config = dict(
    vocab_size=8587,
    norm='layernorm',
    norm_place='post',
    norm_eps=1e-05,
    qk_norm=False,
    bias='all',
    lr=0.000342,
    warmup_steps=200,
    batch_tokens=65536,
    dataset='wikipedia_en',
)
MLP neurons of a small language model. Each row is named by its layer, matrix (up: input weights) and neuron, and shows model dimensions 80-143. Each number is 128 + 32 x the weight over its row's rms, rounded and kept within 0 to 255.
After each neuron's rows, "fires after" lists the tokens most often just before its 100 highest values on Wikipedia text that the model never trained on.

L10.up1124 [ 78  91 169  82 204 121 143 116 103 119 130 118 109 189 117 192 137 147  70 163 155 105 137 153 112 133 144 110 112 158  80 154  89 108 119  91  45 173  79 163  67 174  84  94 202 144 148 118 137 149  94 169 125 145 124 158 205 108 124 118 158 109 110 154]
fires after: "| ", ", ", ". ", "Fr", "12", "The "

L10.up441 [ 77 158 124 119 178 104 123 116 165 131  92 132  93 177  93 130 165 160  81  95 115 137  77 147 158 124 152 146 192 123 149 138  80 139  79  86 184  89 118 130  15 121 121  91  85 118 121 107  93 156 165 128 116 123 135 166 116 170 128 122 136 167 115 111]
fires after: ", ", ". ", "\n\n", "The ", "that ", ": "

L3.up103 [158 121 182 167 108 171 155  72 109 122 130  97 179 163 116 149 121  98 130 137 111 164  81 114 120 170 116 152 151 166 115 155 108 120 117 167 122 147 112  81 144 163 147  92 101 153 131 158  50 116 103  90 122 182 149 119 118 150 145 168 111 133 127 126]
fires after: "| ", ".", ",", ":", "–"

L5.up582 [114 152 124  60 135 104 119 137 121  81 124 143 135  99 168  96  81 102  99  89 212  82  88 123 190 118 117 112 135 151 167 122  79 105 160  68 192 140 149  31 125  93 136 171 110  81 143 127  87 108 115  79 151 133 119 149 101 150 103 155  92 149 160 153]
fires after: "==", ".", "==="

L8.up180 [137 100 150 120 133 107  99 154  93 113 100 156 127 114 114 202  40 129 125  99  84 148  53 130 129  26 123 117 138 178 159 180 141 112 125  92 123  91 175  92  98 158 135 100 126  97  76 110 122 113  86 141 155 112 138 143 140  98 101 167 162 130 136  91]
fires after: "0 ", "2 ", "-", "1 ", ") "

L8.up227 [115 137 140 173 252 107  86 129 122 155 133 137 140 140 153 122 136  58 127  74 138 118 125 201 129  29 107 134 105 122 171 117  95 110 153 156  68 154 149 168 102  74 149 112  83 134 136 129 106 127 166  97 163  52 108 146 158 105 120 127 105 140 136 141]
fires after: "the ", "The "

L8.up351 [132 140 124 147 138  56 113  90 110  83  91 134  85  70 134  80 149 101  89  87 115 187  59  64 135 202 114 129 119 145 106 206 120 104 128 146 120 136 121  96 169 124 190 101  95 110 128 114 163 184 152 110 165  82 134 131 132 118 193 134 184  88 180 119]
fires after: "the ", "The ", "his "

L5.up1492 [139 153 139  95 140  90 155 134 114 130 141 109 135 123 144 129  80  73 153  94 118  92 128 181 181 119 154 123 109 134 166  76  79 125 142 127 126 122 136  79 118  92  80 181 131 174 142  70 133  75 156 150 127 175 112 132 191  99 200  91 146  69 142  81]
fires after: ".", "to ", "of "

L10.up1184 [102 124 127 144 148 110 101 121 165 163 132  99 122 118 170 140 123 106 149  98 176 187 117 133  94 118 111 134  86 146 147  97  87 159 133 169  93 116 107 178 138  99 147 141 145 113  91 148 117 180 140 123 128 163 183 143 198 123  94 104 117  90  66  75]
fires after: "==", "."

L3.up522 [ 90 135 105 130 204 120 154 124  93 103 145 132 110  87 194 206 139  64  50 121 137  95 116 177 119 141 164 118 186 147 145 123 105 159 125 145 142 106 174  65 166 148 130 112 149 166  32 147  77 159 112  47 103 137 173 154 141 121 120 104 152 114 146 174]
fires after: "| ", ",", ".", "("

L8.up1160 [ 93  71  74 142 123 107 137  93 107 186 117 162 159 174 153 132 187 120 201 114 212 127 107 131 106 112 125 130 102 112  85 100 161 105 124 163 133 113  78 159 102  62 175 142  81 133 130 163 158 111 145 112 144 132 101 121 133 130  86  94 109 145  96 197]
fires after: "the ", ", ", "Q", "(", "===", "early "

L8.up1279 [131 132 132  57 169 154 146 155 117 132 156 136 181 123 136 108 141 144 115  90 144 111  82  86 161 142 114 141 155 118 113 139 161 141 121 139 140 151 191  70 124 126 119  61 118 103 117  93 120  88 116 107 158 200 173 142 106 124 131 143 154 160 130 176]
fires after: "the ", "The ", "took ", "his "

L5.up1327 [166  98  92 125 122 196 103 134 170 118  95 132 151 190 157  89 107  75 158 156 127 125 119  96 131 125 117 155 122 163 155 126 135 125 123 160 122 117 119 108 114 129  90 157 102 151 182 128 135 149 104  96 130  86  98 157 144 120 107 143 139 141 136 202]
fires after: "| ", "\n", ", ", "of "

L8.up182 [105  82  88  94 160 130 142 122 184  94 145 163 149 123 166 139 167 197 123 111  81 121 162  82 142  73  93 110 124 147 116  95 161  58 107  76  57 157 108 144 165 139 124 178 161 135 153 145 154 135 179 158 176 160 122 142 121  90  84  86 143 126 133 134]
fires after: "United ", "the ", "The ", "U"

L8.up1105 [120  94 114  94 144 176 122  99 163  95 161 128 114 165  77 156 106 103 154 114 152 163  98 142 141 161 132  96 156 150 164 157 169 153 149 115 165  90  89 126  71 113 105 197 143 120 108 125  49 115  72 174 135 137 188 163 129 123 146 156 121 113  82 142]
fires after: "| ", "- ", "\n"

L8.up153 [134 127 113 106 135  85 156  64  86 158 157 152  96 115 158 139 107 183 107  96 188  59  97 118 163  77 144 141 125 139  94  97  88 106  71 156 192  84 147 104 131 121  95 202 128 153 100 192 119 123 192 152 153 168 103 166 165 105  99  84 162  98 176 114]
fires after: ".", "D"

L8.up716 [ 63 138 139 112 125 157 113 130 197 177 123 142  96 129  61 189  74 149 128 137  65 111 153 111 100 192 115 100 186 116 145 114 116  86 160 145 178 166 123 147 149 119  77  73 110 134  78 122 107 112 148 156 112 146 220 120  74 135 140 100 104  85 138 117]
fires after: "\n\n", "\n", "\" "

L8.up247 [136  98 133  85 127 123 124 100 108 149 167 158 113 163 152 139 152  79 105 112 153  96  93 105 112 122  91  89 101 145 117  75 122 182  96 153 117  71 132 172 140 175 110 132 139 125 132 189 150 147 111 152 124 131 132 128 134  67 172  78 130 143 136 140]
fires after: ", ", ". ", ": ", "\n\n", "- "

L10.up1463 [ 97 115 125 155 173 127 110 115 186 160 131  82 169 136 167 135 125 100 153 104 244 163 183  73 133  73 173 147 183  74 101 126 121 180 141 155 133  90 179 119  95 130  92 118 158 105 138 175 153 172 129 194 169  74 140 126 132 156 185  96  70 121 150 128]
fires after: ", ", "; "

L8.up796 [122 106 144 104 111 139 156 179  80 154  72 140 154 188  56 116 153  30  87 155 115 179  89 142 106  65 140 130 142 127 133  69 119 162  86  92 128 173 104 104 114 136 101 119 114 116  57 180 118 116  74  87  77 102 189 116 113 171 114 140  55  74 151  96]
fires after: ", ", "had ", ". ", "has "

L3.up1534 [ 83 159 126 110 167 189 142 174 124 136  65 130 154 138 158 215  84 118 159 167 131 140 125 152 149 137 204 128 123 147 172  98 109 103 148 147 102 145 129 165 106 102 107 161 178 164 175 119  50 168 181 142 118 128 146  95 142 195 145 106 138  97  56 110]
fires after: ". ", "\n", "\n  ", "\n\n", "'"

L8.up744 [123 116  63 107 140  92 120 165 106 159  86 110 136  99 192 136 174 114 124  70 164 116 136 108 167 149 164 111  55 143 143 157 127  81  87 125 146 149  95 128 125  62 130 115 112 167 157 171  84 129 141 116 193 114 149 134  97  63 144  70  98 167 163  87]
fires after: "the ", "first ", "in "

L8.up832 [133 193 124 134 102 201 171 155 121 162 169 135  92 154 134 145 199 139 105 117 112 179 138  85 171 161 184 126 144 163 102 110  91  87 134 140 151 103 140 108 152 124 130 101  74 105 123 140 147 195 138 146 161  68 171 158 159  67  76 114 151 127 138 119]
fires after: "the ", "The ", "D", "C"

L10.up170 [111 129  66  63 112  80 107 170 187 172 114 155 137 111  81 174 160 178 149  90 105 133 148 147 155 157 163  67  73 134 150 107 123 140 137 123 139 124 137 164 144 126  95 104 162  76  93  67 153 158  90 176  92 121 160  92 146 159 135 162  47 153 124 131]
fires after: "|", "\n\n"

L3.up197 [141 120 112  81 129 121 137 166 123 126 140  95 100  81 120 159 115 123 114 106 107 135 156 169 127  87 102 167 171 127  93 129 131 133 127 127 161  72 123  96 127 140 140  78 130 116 130 129 124 137 119 138 120  91 102  74 160 152 145 100 100 175  94 134]
fires after: "| ", "did ", "was "

L8.up1075 [104 102  52 138 104 162 140 153  74 114 125 133 124 163 154 139 170  78  76 146  88 132 103 131  71 127 131 124 130  92  99  85  69  48 119 166 181 155  58  65 125 124  82 126 180 106 170 153  92 124 114 124 153 154  82 126 124 114 147  79 154  86  96 121]
fires after: "| ", "\n\n", "and ", "- "

L8.up428 [121 100 116 129 119 193 144 128 105 158 157  90 114 102 172 121 162 151 172 172 160 170 134 134 172 170 170 116 169 111  99 130  90 117 124 195 160 161  95  97  93 130 131 106 120 145 120 106 123  88 124 178 153 173 158 190 138 196 109  49 117 141 139 136]
fires after: "the ", "The ", "K", "| "

L10.up1094 [158 118 124  93 150  94 114  97 114 114  49  75 172 141 137 190 125 115 136  86  76 172 172  97 153 166 169  71 118  59 128 156 104 177 180 152 122 112  85 160  61 145  70  93 123 108 158 110  94  99 134 106 135 152 121 179 106 113 101 131 119 130 138 119]
fires after: "The ", "the ", "softw"

L8.up1528 [ 74 102  49 103 217 137 107 110 173 101 154 121 158 165 128 153 143  95 120 128 155 159 110 154 177  99 136  68 115  94 146 176 166 113 157  79 105 141 148 143 106 159 141 141 122 158  92 107 168 150  87  89 130 143 127 101 167 132 132 138  84  86 170  90]
fires after: "the ", "The "

L8.up1495 [ 79 150 124  61 112 189 129 146 118  85 132 127 185 137 179 123 124 108 141 152  98 134 122 115 173  98 184  72 119 159 149 229 105 116 146 156  87 110 123 162 117 128  96 161 179 104 149 104 128 150 138  65 120 132 151 110 155  98 136 107 111 145 102 133]
fires after: ", ", ". "

L8.up580 [163 152  83 121 132 101 120 142 123 168 140 139 171  95 104 107 151  93  63  91 107 144 122 151 113  94  80 127 172 105 123 132 137 111 124 201 120 109  93 164 148 162 103 149 106 147 162 101  78 122 105 166 191 188 148  87 139 129 113  96 138 120  72 135]
fires after: "the ", "–", "| ", "The ", "19"

L8.up1482 [131 108 128  98 168 161  77 136 126 186 146 100 154 108 143 136 167 133 141  48 158 142 163 116 175 112  84 106 125 132 160 168  90 165 147 124 102 168 162 148 116 199  99 117 129  97 145 132 124 167 101  79 116 132 130  85 143 101 137 124 109 111 118 141]
fires after: "the "

L10.up1079 [164 120 107 159 158 170 172 110 176  87 126 137  86  99 139 133 180 115 128 113 157 111 120  47 115 148 160 107  97 180 102 180 115  90  97 132 110 108 139  97 110 149 144 121  99 158 152 146 116 142 110 132 192 133 168 168 171  91 112 112 117  90 209 148]
fires after: "202", ".", "str", "===", "G", "V"

L10.up1259 [113 109  55 154 140 163 101 131 103 127 167 153 144 130  74 156 126 159  95 113 140 133  99 114 159 101 137 128 150  97 127  97 161  60 139  76 159 117  94 122 161 136  70 120 121 141 100 126  94 142 112 111 104 130 123  90 118 184 149 183 125  53 129 120]
fires after: "\n\n", "\n", "began ", "made "

L8.up1409 [171 156 124  98 136 135 135 153 107 142  92 139 171 159 145 171 156 146 203  78 210 122 131  55 119 143 110  56  80 167 127 109  92 132 189 165 169 160 126 143 139 118  92 123 191 130  51 109 135  98 132 123 126 110 137 162 120  76 143 117 165 127  63 113]
fires after: "the ", ", ", "The ", "| "

L8.up910 [120 102 115 131 159  87 102 218 187 106 141 109 129  55  89 121 116 119 149 174 111  68  93 170 184  79 179 167 144 177 193 102 170 135  97  71 155 128 148  85 111 129 144 127 204 117 194 140 102 194  81 170  67 115 202  83  91 100  99 133  97 140 125 146]
fires after: "| ", ".", "and "

L3.up1515 [160 127  98 133  92 116 119  83 124 134 156  93  99  53 185 137 136 123 113  86 112 115 150 116 114 113 126 211 124 118 136 175 124 160 156  94  93 133 139 119 114  97 135 118 164 146 125 121 177 157 111 112 151 122 145 124 157 157 119 173 143  96  93 103]
fires after: ". ", "."

L10.up708 [154 108 127  79  95 143 119 100 168 127 123 104 109 164 122 246 158 109 157 160 147 105 132  74 123 133 120 110  92 188 152 129 164 142  91 108 130 126 154  86 117 125 173 142 181  91 105 178 149 120 161 133 123 160 142 190 111 111 130 179 121  89 131 133]
fires after: " ", "| ", ", ", ".", ","

L8.up1411 [137 103  71  82 122 152  37 158  99  63 120 141 137 112 178 107 142 154  79  78 103 103 176 124 152 199 101 141 146 140 109 147 116 123 148 139 124 139 185 118  93  99 136 199 129  48 128 179 123 112 181 149 134 110 178 137 150  71 169  95 171 156 106 103]
fires after: "the ", "The "

L5.up18 [141 165 133 152 148 190 134 130 154  83 156 163 141 136 162  89 131  91 110 117  91 113  93  45 128 126 119 141 132 117 151 166  92 131 169 121 127 109 146 150 138 100 117 132  88 141 142 123 118 126 141 173  96 128 142 127 141 197 135 164 134 131  83 126]
fires after: "| ", "200", "–", ".", "201"

L8.up380 [168 130  47 133 170 116 139 122  94 160  89 161 170  36  81 159  79 127 141  72 143  90  62 157 121 127 156 138 135 175 130 120 117 114 143 178 144 166 122 151 110 166 177  90  97 123 136 143 128 190 186 120 160 139 231 164  84  98 171 122 124  91  70 160]
fires after: "the ", "his ", "===", "The ", "at "

L3.up1478 [ 94 114 107 142 108 161 169 111 122 178 126 117 155 135 150 164 143 125 144 153 163  67  84 139 143 126 159 105 203 187 236 113  93 142 123 147  73 111 126 118 133 138 110 133 188 191 171 117  79 188 102  65 145 158 134 131 106 158  87 143 135 183 114 156]
fires after: "| ", ",", "."

L8.up1028 [171 124  99 161  99 181 136 146 107  98 143 108 120 102 129 123 139 121 174 118 156  99 104 138  93 125 117  95 117 155 115 135 179  96 137 158  58 140  98 141 138 155 190 155 119  82  88 125 119 139 112 136 140 128  83  71  93  91  78 118 135 195 108  95]
fires after: "the ", "a ", "(", "- ", ": "

L10.up396 [116 118 172 133 155  80 110 176 127 118 118  76 102 110 175 146 129 149 146  60  84 132  99 155  82 195 144 115 146 141 116 120 128  95  82  85 106  72 127  98 113  70 138 123 137  86 140  99 136 124 156 157 175 160 188 161  89 164 188 149 128 109 103 125]
fires after: "the ", "a ", "one ", "The "

L8.up1125 [134 159 118 152 140 136 144 152 157 125 109 136 147 117  76 143 123 118 153 158 190 151  98 146 103  90  98 153 132 172 174 176 191 166 162  86 118 134  83 118  94 112 139  86 198 135  96 100 123 128 121  90 144 134 155 108  74 154  89 162 121 118 170  86]
fires after: ", ", ". "

L5.up779 [ 98 122 120 135 173 148 146 134 141 125 104  88 140 112 118 116 110  91 161 100 129 106 142  93 114  98 132 145 136 105 107 104 172 132 109 112 174  99 104 139 127 122  84 126  60 146 170 176 123 173 123 117 124 117 137  85 117 124 178 165 179 108  38  58]
fires after: "| ", ", ", "March ", "the ", "in "

L8.up1177 [128 154 117 112 132 109 150 197 134 106 159 136 141 105 178 131  88 122 142  93 152 174  86 177 136 126 130 173 171 110  63 116 102 124 126 177 145 157 178 155 125  84 166 152 112 147 135  98  56 108 118 176 120 120 114 154 155 123 100 105 178 126 151 128]
fires after: "the ", "The ", "- "

L5.up267 [ 99  92 147 142 153 173 115 166  74 196 131 145 173 179 167 125 102  99 133 161 109 112 146 148  54 147  90 147 176  87 109 139 133 131 157 175 123 143 138 126 104 142  88 120 158 117 113 106 151 132  86 142 164 182 112 113 133  95 177 134 117  57  90 147]
fires after: "| ", "- ", "(", "\n", ", ", "In "

L5.up1359 [115 116 134 118 175  97  49  99 150 101 149 129 161 143 114 148  96 134 206 119 208 105 141 126 117 144 116 135 123 109 151 113 110 116 120 105 160 126 112 127 115 150 109 125 129  86 134 134  97 160 130  96 131 119  92 130 133 119 106 116 114 137 100  83]
fires after: "\n\n", "|"

L5.up924 [137 104 180 179 161 146 154 128 129 152 227 152  91  92 125 173  93 144 143 154 157 171  73 144 130 110 136 116 110 183 156 143 101 126  98 114  84  94 141 125  69 129 162 139 163 162  96 133 101 120 136  99 103 163 131 145 111 181 141 136 145 105 105 164]
fires after: "| ", "–", ".", ":", "(", ", "

L8.up367 [145 148  94 108  95 118 154 133 168  94 153 120 113 134 186 141  96 121 158  91 171 128  83  68 119 108  59 108 131 176 172 148 204 182  67 123 167 153 108 119 100 150 123  97 160 151 146 112 105  99 123 123 155 110  86 140 140 152  79 112  82 129 132 191]
fires after: "| ", "\n\n", "=", "\n", "|"

L8.up234 [163 120 101 106 144 153  59 171 112 106 129  68 159 113 134 199 114  99 142  84 132 199 119 190 126 115  65 138 144 127 142  98 122 161 113 180 137 144 143  75 127 150 160  88 128  49 135 148 158 142 131 119  75 127 154 105 132 132 146 110 125 128  82 104]
fires after: "the ", "\n", "a ", "The ", ": ", " "

L10.up141 [ 78 130 105 141  43 130 126 162 140 115 144 111 165 179 137 132  91 140 127 119 134 141 140 121  95 140 115 161 162 149  92 111  80 158 112 150 175 124  84 141 183  78 136 135 123 124 147 142 152 140 123 186 153 108 123 135 117 146 103 115 178 147 224 139]
fires after: "the ", "and ", "of "

L8.up1037 [169 121 133  87  79  92 183 133  99  78 118 164 113 238 103 137 183 143 106 100 158 136 163 122 131 137 143 161 135 128 133 142 126 157 102 140 152 105 132 130  93 115  99 144 134 148  60 133 103 144 127  95 163  94 184 147 131 155  84  81 154  68 172 183]
fires after: "the ", "The ", ", ", "-"

L8.up792 [121  71 136  49 150 179 100 173 174  87 123 102 131 110 196  74  84 152  77 132  99 107 179 133 105 100 135 115 130 136  73 172 162  98 114  92 134 161 133 174 160  85 175  98 138 158 139 142 158 174 133  94 169 168 144 190 176 125 172 104 118  87 104 144]
fires after: "the ", "a ", "The ", ": ", "of ", "- "

L8.up791 [157 129 105  79 131 203 132 105  92 143  73 168 139 136 133  73 134 135 126  72  81 181 168 165 161 118 110 157 150 115 126 145 121 136 135 119 200 138 172 116 131 171 170 147 164 119 146  92 125 145 122 156  33 146 147 134 102 134 138 153  64 165  85 121]
fires after: "the ", "The ", ": "

L5.up1391 [ 98 159 135 148 123 116 129 135  88 196 117 176  75 106 141 114  97 135 176 183 150  56 150  84  99 159  97  85 167 125 136  68 136  98 134 137 201 134 141 152 140 133 127 138  75 139  92 123 121 123 100 152 183  79 138 108  82  93 179 124 197 133 104 164]
fires after: "\n\n"

L8.up601 [104  88 101 184 137 150 121 117 131  96 127 130 142 143 129 151 167  77  82  72 122 137 117 113 104 137 122  94 203 154  87  67 154 117 130 126 131 101  82 138 129 162  67  77 156 132  73 159  70 159 104  90 179 151 157  82 153 132  74 133 124  82 151 155]
fires after: "\n\n", "\n", "| ", ". "

L8.up918 [160 126 193 171  89 140 129 158 172 121 177 132 106 120  95 156 115 100 162 103  61 131 178 108  98 127 123 143  76 156 157 131 138  98 127 162 155 114 138  93 163 117 120  83 139 123 136 155 128  97 160 140 143 129 130 118  89  88 143 146  71 125 169 177]
fires after: "\n", "Republican ", "The "

L8.up285 [ 96 110 134 139 130 138 103 173 138 130  82 124 125 137 114  74 141 162 165 121 120  71 109 127 102  85 127 119 172 120 150  65 170  98 109 144 140 154  87 165 184  92 111  82 134 215  94 164 122 161  99 123  82 155 125 121  98 134 179 198 140 129 113 148]
fires after: "\n", "| ", "\n\n", "his "

L3.up951 [177 132 110 101  91 158 139 147 137 192 123  97 123 177  51 156 132 121  97 146  87 127  47 169 123 128 185 108 116 164 102  90  93 124 123  89 108 122 119 147 130 207 115 114  96 139 152 137 134 159 123 141 178  98 147 171 143 149 101  85 155 163  64 117]
fires after: "| ", "–", ".", "+"

L8.up1510 [155 123  97  83 238 125  93 150  82  96 130 139 121  86 124 150 109 164 111 161 102 140 108  79 113 120 163 140 104 156 101 150 149 122 131 128 152 164 199 153 155 131 141 124  85  97 150 140 124 135 115  90 143  93 165 166 148 142 159 125 107 107 119 136]
fires after: "the ", "The ", "("

L10.up83 [133 159 187  97 121 122  61 141 134 116  82 150 158 160 105 110 137 102 131 142 120 142 124 131 148  66 126 116 130 150 167 187 100 199 212 139  98  92 197 103  81 110 140  88  60 118 184 157 111 137 137 148 140 165 124 160 148  70 218 110 109 145 107 122]
fires after: "the ", "The ", "=="

L10.up616 [118 143 155  76 154  77 102 118  84 135  64 148 169 192 176 118 163  91  95  87 162 150 123 101 192 145 132 162 143  95 123  46 147 119 143 130 200 132 145 223 179 132  87 118  93 124  89  93 130  90  99  98 177 146 116 114 134  81 100 153 102 116 135 169]
fires after: "N", "D", "G", "A", "V", "R"

L8.up328 [ 84 157 125 106 127 131 142 136 114 185 111 100 151  64  75 131  85 133 133 117 136  97 146 164 125 158 101 212  97 164  69 124 207 126 119 126 115 147 149 140 110 108 112 171 172 129 190 134 111 128 126 134 160 147 108 107 144 126  93 181 163  87 181 119]
fires after: "S", "U", "in ", "a ", "an "

L8.up1100 [105  70 109 159 180 163 153  81  70  21 121 147  78 119 165 138  78  82 139 113 139 157 113  70 164  86 119 122 150 169 131 122 151 158 129  74 131 102 135 105 111 124 128 128 130 176 150 102 153 136 168 146 119 152 214 128 114  71 135 105 117 124 121 173]
fires after: ", ", ". ", "\n\n", "| ", "- ", "), "

L3.up1207 [ 83  49 118  54 185 107 139  85 181  74 110 100 115 129 118  80 157 168  97 139 143 139 155 110 120 157 146 174 212 130  92 130 139 107 158 181  69 174 161 130 171 143 133 141  83 140 134 130 136 139  78 188  92 164  87 105 135 124 102 114 102  87 120 113]
fires after: "- ", "–", "| ", ", "

L8.up782 [118 167 124 112 124  96 106 176  45 139 133 124 140 104 116 141 212  92 111  60 201 136 105 165 113 195 163 105 125 146 110 159 124 110 154 116 104 166 114 168 133 120 172 172 123 128 135  68  78 163  99 149 106  89  58 164  91 119 121 135 128 145 119 139]
fires after: "the ", "in ", "The ", "\n\n"

L8.up216 [137 159 134  97  64 121 143 121 108 104  98 113  87  61 117 143 162 133 121 118 124 126 127 223  86  63 116  61 174  89 112 109 150 155 139  88 159 148 137 190 107 124  51 163 150 137 129 134 181 160 118 147  93 164 179  92  84 134 146  52  95 138 137  63]
fires after: ", ", "\n", "\n\n", "moving "

L5.up1170 [ 84 148 123  57 122  56 135 131 113 100 131 149 190 160 145 112  92 112 133 142 181 104 172  92 212  75 127  52 127 136 138  88 142 166 146 153 189 178 104 164 204 147  75 181  69 104 159 132 125 158 165 112 162  87  43 106  82 172 112 147 174 103 170 125]
fires after: "|"

L10.up1318 [140 171  93 121  99 131 183 150 134 157 174 170 145  90 120 127 123  89 104 145  80 166 141 130 109 147 152 190 138 119 107 113  98 149 105 110 118 107 106 131 172 114 138 118 112  64 151 133 149  74 147 136 120 110 201 144 187 156  93 123 128  65 153 116]
fires after: "a ", "is ", "–", "an "

L8.up205 [122 123  96 138 128 223  83 108 119  95 130  75 151  97 176 137 134 100  87 127 102 149 115 139  75 137 168 120  91 137 136 149 118 189 171 133 163  99 126 123  71  73 137 127 136  94  41  64 144 125 154  97 149  87 146 171  92 146 106 181 141 220 156 117]
fires after: "a ", "the ", ", ", "| ", "- ", "The "

L10.up531 [103 111  89 171 106 138 188 127 108  70 131 150 142 177 172 122 117 104 114  95 144 131 116 164 141 169 128 165 158 116 101  64 171 122 143 108  99 103 139 212  91 112  92 125 126  96 150 127 165 119 122  81 132 150 136 141 116 176  64  91 120 109 121 195]
fires after: "G", "well ", "E"

L5.up38 [ 99 179 167 165 108 120 118 187 155 144 113 200  98 219 129 149 155 128 129 156 109 118 106  91 165 159 166  92 183  91 133  36 133 139 136  63 151 134  95 185 166 109 194 125  93 140 180 147 121 187 108 122 125  94 168  78 159 118 157  68  56 122 136 135]
fires after: "'", "ers", ". ", "s"

L8.up1489 [139 147 104 165  85 170  99 181 165 145  90 136 193 170 169 160 111  81 122  94  77  71 141 145 121 123  89 178 125 161 153 137  70  90 109  81 158 155 123 121  52 122 115 100 153 129 157  40 132 142 148 161 120 123 137 136  93 105 130 147 115 139 212 181]
fires after: "| ", "- "

L10.up240 [139 152 142  57 117 116 127  90 145 128 134 136 176 134  78 168 106 124 149 103 187 125 127 110 139  86 116 149  77 154 148 110 116 124 152 190 116 150  91  49 143 130 110  73 144 150 115 122 126 145 162 109 144 158 106 153 157 103  85  98 205 170 115 144]
fires after: "| ", "in ", "— ", ".", "th "

L8.up1002 [ 99 139 110 126 119 142  96 167 143 116 120 134 185 142  87 167  79 135 113 113 109 146 105  89 149 186 159 134 167 146 133 147 154 134 110 160 211 146 149 111 120  99 176 132 129  99 111 155  81 116 140  78 128 171 190 165 161 130 116 160 133 164  72 137]
fires after: ", ", "(", " ", "- ", "the ", "3"

L8.up1084 [130  93 127 130  92 133  96 133 101 101 108 107 167 133  96 152 142 115  57 112 134 150 158 114 151 137 118  99 179 172  94  87 102 139 143 142  95  79 139 131 135  77 119 113 211 150 142 115 128 122 139 117 170 143  88 123 132 133  60 157 154 158  83 135]
fires after: "and ", ", ", "Bl", "Sh", "Wh", "N"

L10.up809 [134 116 197 161 139 125 109 162 142  67 187 145  91 215 143  94  92 129 175 149 129 125 173  95  79 171  95 130 128 111  99 161 138 107 142 134 162 126 141 175  58 112 134 132 102  84 123 145 130 140  51 155 165 173 117 134 136 132 145  76 111 134 162 177]
fires after: "G", "D", "B", "d", "J", "K"

L8.up1289 [157 117  92 163 123 122  72 124 141  91 100 110 169 135 181 133  94 150 204 131 119 104 104 108 166 140 106 167 173  90 146 102 122  63  81 109 134 107  73  93 164 165 146 129 106 103  89 167 149 182  90 181 163 113  83 159 125 142 133 132  90 157 162 125]
fires after: "| ", "|", "Z", "R"